MLP neurons of a small language model. Each row is named by its layer, matrix (up: input weights) and neuron, and shows model dimensions 32-159. Each number is 128 + 32 x the weight over its row's rms, rounded and kept within 0 to 255. Numbers have three digits each.
Before each neuron's rows, "fires on" lists the tokens most often at its 100 highest values on Wikipedia text that the model never trained on.

fires on: " V", " out", " h", " v", " stud", " e"
L3.up66:177115098140149158127094145135122092145136143202113144135122130150164119137119125124085180094149110153098137129122116086159155144139111157126062176098062183149130147047163158085051109171150008180175135157096124119129126091131120133194141156184124113144176138099158129123150114088080099115129077106148117138147122146089115106093133202150151110088108142171122207145098149117106143137140

fires on: " gr", " p", "gr", " Gr", "G"
L3.up319:106120117151128143138080150124192111148082141175103173141133127122124160068108129089083125118108146143158114057136166157118075143148058101111173132145187133117143155120171138152145136089183101091143120112166142083129153133142170112069109100100135161069206147113115110094155127093067121125119152116118077116129089121113191173178121159163080147225122148126116205059144182090063147145156

fires on: " (", "n", " ex", "on", " ch"
L6.up398:120106166132147140109122157110136051121169162132119131160125210072110074115093122092115178112082142155141094062123154128087143126119158183159152083130180119109109141121142114131157122132180096116058112134113139194113102108138137161103058171147135152151102135153163117159129100130120094155128161123131157090078110102127091152117130130160084155109081131108144168124120091156126215196110

fires on: " w", " B", " W", "ail", " week", " b"
L6.up134:099145146144183110089103108121155147080117107109146078166144125074149131123223080148138075113122138168128057106130131177105124091119125143161166144162133105123119062121145157096178126139142099139082144165154100175091121124124151184126211181129122178097166091122130189174102099134175098144111128135127127128086142156099123145117141110165133081135142103155126167093134093149083102138104

fires on: " and", "ol", "'", "re"
L5.up615:152131100138124126151139102128120128078180205086117159114139151158113078118110101183176189156178145127210147135129153156168158136084163124156154163155104103116118134177124083131169164119123122135177107117160133136090113181138106128098146071169108094177129107104174137139112130149096145081150129140109138132110116136101164157093091108092076068147080095044087129104099142148039166148107

fires on: " in", " to", " Time", ")"
L3.up618:171123117073112094057176120119104151061192110100105114072134121143091183069195123137145147191144175137156145151120112204100198107127154099114173150121085111077169141130135118117073169184125161169077128093158088124088137114101098115105109099114090115124108173126108109169089199174123122104101108090080141127081133115104169139093124099081195147149174153122145107120195091163137147150158

fires on: " ("
L3.up31:140148141125146123175103158130118136085106147194122103131108099115097109156085123093084128188121058140124149082191164094074132104103128139124153102136145150150130085117152089105124160118184153118148113102072114145110120147147121212063146102146115144086133090096083102143186088099170142157172139144137233076160135137113106165129160089095095078160163146160119161110106133128076194122118

fires on: "und", " b", "enn", "ell", " B", "est"
L5.up421:161172155203122138130156111141154126137144131116138136197128122146116121158142136134122073144119140072120095120141133157073097120083105090146170135179088111102120126078128164126158116131162057107120169157168126107117058177144128112089101075133126167106178082127102147134098199125077082100136150119090165126046116176154183104085121102113116158114142142170136130127130118080087128122105

fires on: "-", ")", " le", " to", " sc"
L3.up592:170093110134153114138143122106100128125121121150135124120109120110133135076132067180127093103097190131128140073156163212103155087149173118129141128098150064111112168149049150113131153119136161098111167116145141142111104134124124129146136075171141185061143116171108137125119165158085107112161111096062200136063129059166139134147088027138195117168102156157107090124169134130185128129160

fires on: " Mc", "y", "ph", " Mac", " Gl", "^{"
L3.up388:095119148074113122148130148132137142146152082122126150168094081110108160133154094062155154067112168127130163155161086104160119087070105183118155166137137128078088098144150098102079136189102106220141152097162137113140126110120127043204080068134104150115098094126181111109149140149133115101158150204074135182110171175136128130177123125128154072139087160115149150077170112118115140162119

fires on: " or", " for", " al", " hold", "or", " not"
L3.up567:122151158081078175111149150165138114163160102108119105177100131097112081089126111157116163154153155085116081186187119182128172129095139130094115154142085094100137096079104136162175116124096142123071160186119149127089124146196119089060103171111067124173128148124151084101112097108148120163184177147026184111120131138137146105116093113115110106117046177155131117152156149132147141111117

fires on: " Sh", " sh", " pl", " sc", " fl", " Fl"
L3.up174:112165118101195084133138127187175110109170076164172119183101127131136169111099105098103112089100111173134172129158153118111099167131118158122097121191117156072136151103100134154172127081129153143139140114154131100056147138090161110155171164129126154138137138062130156082125106153071066145095064182137165146134135167092144192067082119129129116105063130132157144152162099144125049159099

fires on: " Al", "(", " (", " pri"
L3.up623:109111115158127124118096200145097089119134158104153130105146161141153092149061154085107180166112096064116121106213142125151161136125081106134129092116166077127085065130112167086115139174148108109117134067106120164095113149153111157089146121158097117153133096093170195101100067094104144198195135120117123134134160100079177150102100163129081132092091124126214137075123119101156135087108

fires on: "res", "ors", "ient", " who", " wh"
L3.up268:123176086086131116100156190147097133087105118086133095137155110143169151078155097145104152142215115157152138203118120125143205163141082122113092116061143133134116154130096168129113085103128133137130160112087122093162136095106154145127148153077093123129180153236108122119130127111149090170118113169085146132179117148156084088140106125096114067085191150092174142178164127110167081148104

fires on: "ed", "ing", " |", "er", "ers", "out"
L6.up178:159179098150118179107138119139140189028158128141117088105101149074111225106136114142113061129114114114132147127128142070135140131130106166169121099094110147105122154081134140140137093102136148145092084131098153163159146118139115150109120149140195155182125114074157085193175119119125123137150148125197137111144138185133114157173117120148095050136166186132107158154190066115082090104125

fires on: " sc", " mat", " sh", " charac", " stat"
L3.up266:157173160124096167177120168085144144224159132136184103139145159149112112085113078160094124086114040145068166136123170096124138184152094137113088142120155138112131149164130103169139123194157087115105154122114128113073156109141186138184139157142082127097178124091101156048117115093151060097164132127123132073121129106102156098068148132130086149133116130139077214154096185129129121135130

fires on: "\"", "===", "==", " was", " is"
L3.up608:115138217076154143168115115170130162077106067156090074154178135112129119136114075084110092146134062173172135100123096138105136133079120122166166140075139132136111138143101110163156212188146141184125155132098073186120081143108099116079137098125099152119165126110106154136152132077112121166125137143135170144121117115156063106141104086164130131122117149145169152132133032168085090092096

fires on: "ur", " to", " social", " stud", " activ", " gradu"
L3.up26:111163142146117176104156167135144078166177127128149124141127164095117117163133099078130140131141059134080133143134098147077170217164143162117088180124145149182156098130179052134167110097202152067117142087112113143091103117143077166130146149197118087080173146134185154070140061136119092116123130115105129125139113117125061134190145180181124113155089114097090151115118131113124190136131

fires on: "C", " gradu", "|---|---|---|---|"
L3.up411:091126119164111123140139094081075147149114077194116129138173205124082163105130124134107070084129056129106079122121129126114125164187134107125147141070145140127118100139163158192135143139107114125232167111151130076103138131125063102206172097101171085102119135162121124140134106143067040151133142092105136113153105086121105134136165137132145113115112156119160169075139190084125156125161

fires on: "te", "l", "j", "ate"
L5.up583:112149129129124156094139115155157110143075153088135148138106180168089097105137107141169138174130110159084130128138115175166125189182121156165090101163126098115103146100181067090076196152155114135090092183127140140070109157112094186085097128066152094143115101122167100160083094132101123161110151144198123034102072128105151175127132140164067127147172118145128194132120163103106075129109

fires on: " P", "all", "T", "ast", " p"
L6.up536:153059129137113133126181101122192089111168106121160150122134102173160125151141104089123080080104142104152155117099138236141142141108130134170144124113191133130164090092154118124173127087150172121136125092056104132148160149084085164189150120127065126161085131140123129149112077177085146122136164117149085132067130171119130133167035105103202110175154102131170156077106139130089143148119

fires on: " p", " P", " imp", " law", " mot"
L3.up241:148079173127106098172137152068155145130168081123093170109146123167218165130128122109065126106086110106149159124136156130134085123124126156157133125154129092201126103086068192124164134094134157116161144092116126080220136127124136161146107086131120133095106142087097147119109119160151136071185119122155143156131119141115134110128128077120137123170170109154125077146110159123105091186080

fires on: "ir", "l", "ad", "j", "r"
L5.up639:085145120132151171158097177059122135174173138112162103130133100195165167121062111144085202110130082116167112124156158136103120159160087121136121119112139187118124174081126144169169094117133143105121196158163118104105126122082191127118158097124150115126143141082196152137136092084113098064129168128109149153139150122084186159062170131107146145102068112142106140089118130123041148117123

fires on: "ing", "ed", "s", "ure", "ured", "ility"
L6.up609:154207174093106155149131113108129125125146180164110167113122144118151156161090133136081117160130070146123130153138157140166165106112118108104089155190171102115085181082135089184140119116121128127054129120111057145104136102141074140133157156126090130189077105122142110200114132146077072084083069172163136090166095150067132152104118089136168122155179180123125149197193109133091152078129

fires on: " |", "e", "ial", " and", "'"
L5.up542:137148122148065139112144181128138104089220146123151156095099157143189093110169152116197168098136107098111113098180140088133103151029099118167136165080098093115084156124160083117153080113098149112117128117109024068092160125161079161112194116112084099127149151125138135153169112121114169080108152142151137056163125120155095153142157147131113142127117146101119150139113091127075168118115

fires on: " War", " leg", " (", " cour", " comm", " Ar"
L3.up173:117077177126126128176089155141084149129144149161190149083108104154111147135104093072089122146131109157126146156153179129163171121095133126101136099097159138106124116128073099103145107120165117155162156109075127165089156091140150145087144110143081112086116092088134211120162072128149134101188190071103134068140189117068127113098176156118081128125123129163166083140138084122108133147133

fires on: " ", " |", "f", "0", "8"
L6.up477:062106140122159148140163221156093115158091106064146139102081154139134097158143117140152172087165124146178140099179113145134087107147141096135136109153117159067128103084117189175110128160115123085110129167140105119096090122132151121095124131063082116099180159129203083158160114071142133109117156151091127153113067130141086126109093135085170136100125127121146160141147157151123163148127

fires on: " and", "d", ".", " |", " Bro", "l"
L5.up470:152197123116079133160133148159105184091203131133161110127128088136140092120140146151164132086123138079119174085130138122144155136098099095161049136133126116113112115131121154142092182082118122114143067110113127166055064158138130138189155137172078163102151157112107125177112108096018108106145135101136162116138158099173128177155130099080115115157155178070060077112082166120088126169135

fires on: " st", " also", " Russian", " sc", " St"
L5.up425:126143123106134077144187139149127128121077128158166146188103124118077084160150067149126152090137101081122116128152114110096137130132127124146187158119146103136164142098063185123140145102130067128100129170137120143079148120139130040141026150155087141106146096110139129148131181168191074141086078146120186134104101119130116102142086127153165115164149179114120149161167096143084150171208

fires on: " p", " P", " e", " J", " x", " v"
L5.up47:141152111093101109094079084155122119125131078146074147174098175143218070125137119146146100167169130096156081140115149132133124132158099140142166126068099105156120083096103153136106124165119117147209137138118133090109144143135094117132129141137143206168128109138173098189088125100112081142126123160126118128059100169065100159102113160159178157161108065075141161106124145090129121150119

fires on: "ase", "le", "a", "to", "o", "al"
L5.up464:137134069074155143095166143156128118111147159076133168166169141144177104126162143126107147144140167138146182187135166086175082123122151074148091137101137114153167118132136153195109139098147103094125123102109145085070095055154124178080121150090127123168169164168181138183152101141088158167105089116102137106132101120114159130137136044116119135151117090150087175088153125163142175102124

fires on: "ed", "o", "ic", "al", "ate"
L6.up578:154115152122094100119173217174153114051131178194131090060177159165134087088153123068098138135162123112115150129132164086118118167113172139182169103112103085149112144130127089170113090144164198121123075166153079076128087111149135173135174123150125140120122089155144129138153164164105140100086125155096148072147160128140190142113103092121127138139136161077106128130136089051106166139091

fires on: " pr", " gr", "gr", " Rel"
L5.up298:136104164138168144093120158156129157085202110157105105169122110131180125121146177090096150082106155133165074078083095193093101089154084107102136186138079115111123146106166195128110131077057134140142124168138144129118133103146159155117093119147137108118129162137128126119106157108170091105128061074159119120127147121105163143108113188090098173150086115102128109099120132141090166131118

fires on: " pr", " Mo", " st", " We", " po", " San"
L3.up184:128157148083049084099109140179117140130075130101146141100149121107101064107122116115104083149105157084100089095086115182117166121140096136174109160116112162109164092108170131135188116103075165131156154147176171169090147100138118139103102111185120180083105108095142187137117093073159132120166139147058178107112101140093136100128126151122181111150113124077153145104125089149077152114159

fires on: " |", ";"
L3.up554:100104115130126139157082189110103169130100104153152174121174086112130132152150087151126171113156147109142079086135130143094109102120127086090105132100093172082169149178124154071147173109110192098136144079064084090112134151128128115119137157073084169165133112148205104062149139065149119074136116138074144149191113151109127081146190165138149080140158106141206169128213087122137139104164

fires on: " g", "ience", "ation", "ility", "vironment", "ity"
L3.up23:124131111103203154155135139117128143130107120162143113145158114113129148104144124157110114104110108147120103156084110098109169212142066153137132128110114124105108127091063159105145123184073148084069147146174135111214159112125094093165131106166119206119098169123151160160115127163169113148140201111170117092129096133117181072095192101148120088086119115111172133122121123158128126124167

fires on: "b", "ab", "en", "eat", "o"
L6.up499:094143214131142147123084110126081086152138157134109133138165114117088119145138097099123152166164049141041144111116119143175134111126141101152172155144159165101113075098076106133165127136153107096147109088225107180097111098128108094116154124126095168145204109134092129138126159110086152112097135123137124159120163158141148125090148099141150152074158072144167164114130127081169181150097

fires on: " al", " not", " le", " dis", " qu", " be"
L6.up64:150086163089081158129133132180157073159120039140166101155152204107086113112148093109123063224135127147139106158147135169130143159127108121129068176145062115177163130128141124126091117163113119107118126105162091171106127098121141134109124138142094078152150123083164095153125156054155104176101160147096134154134127129128178111154123112140157077138113108093104195128083098102141173153118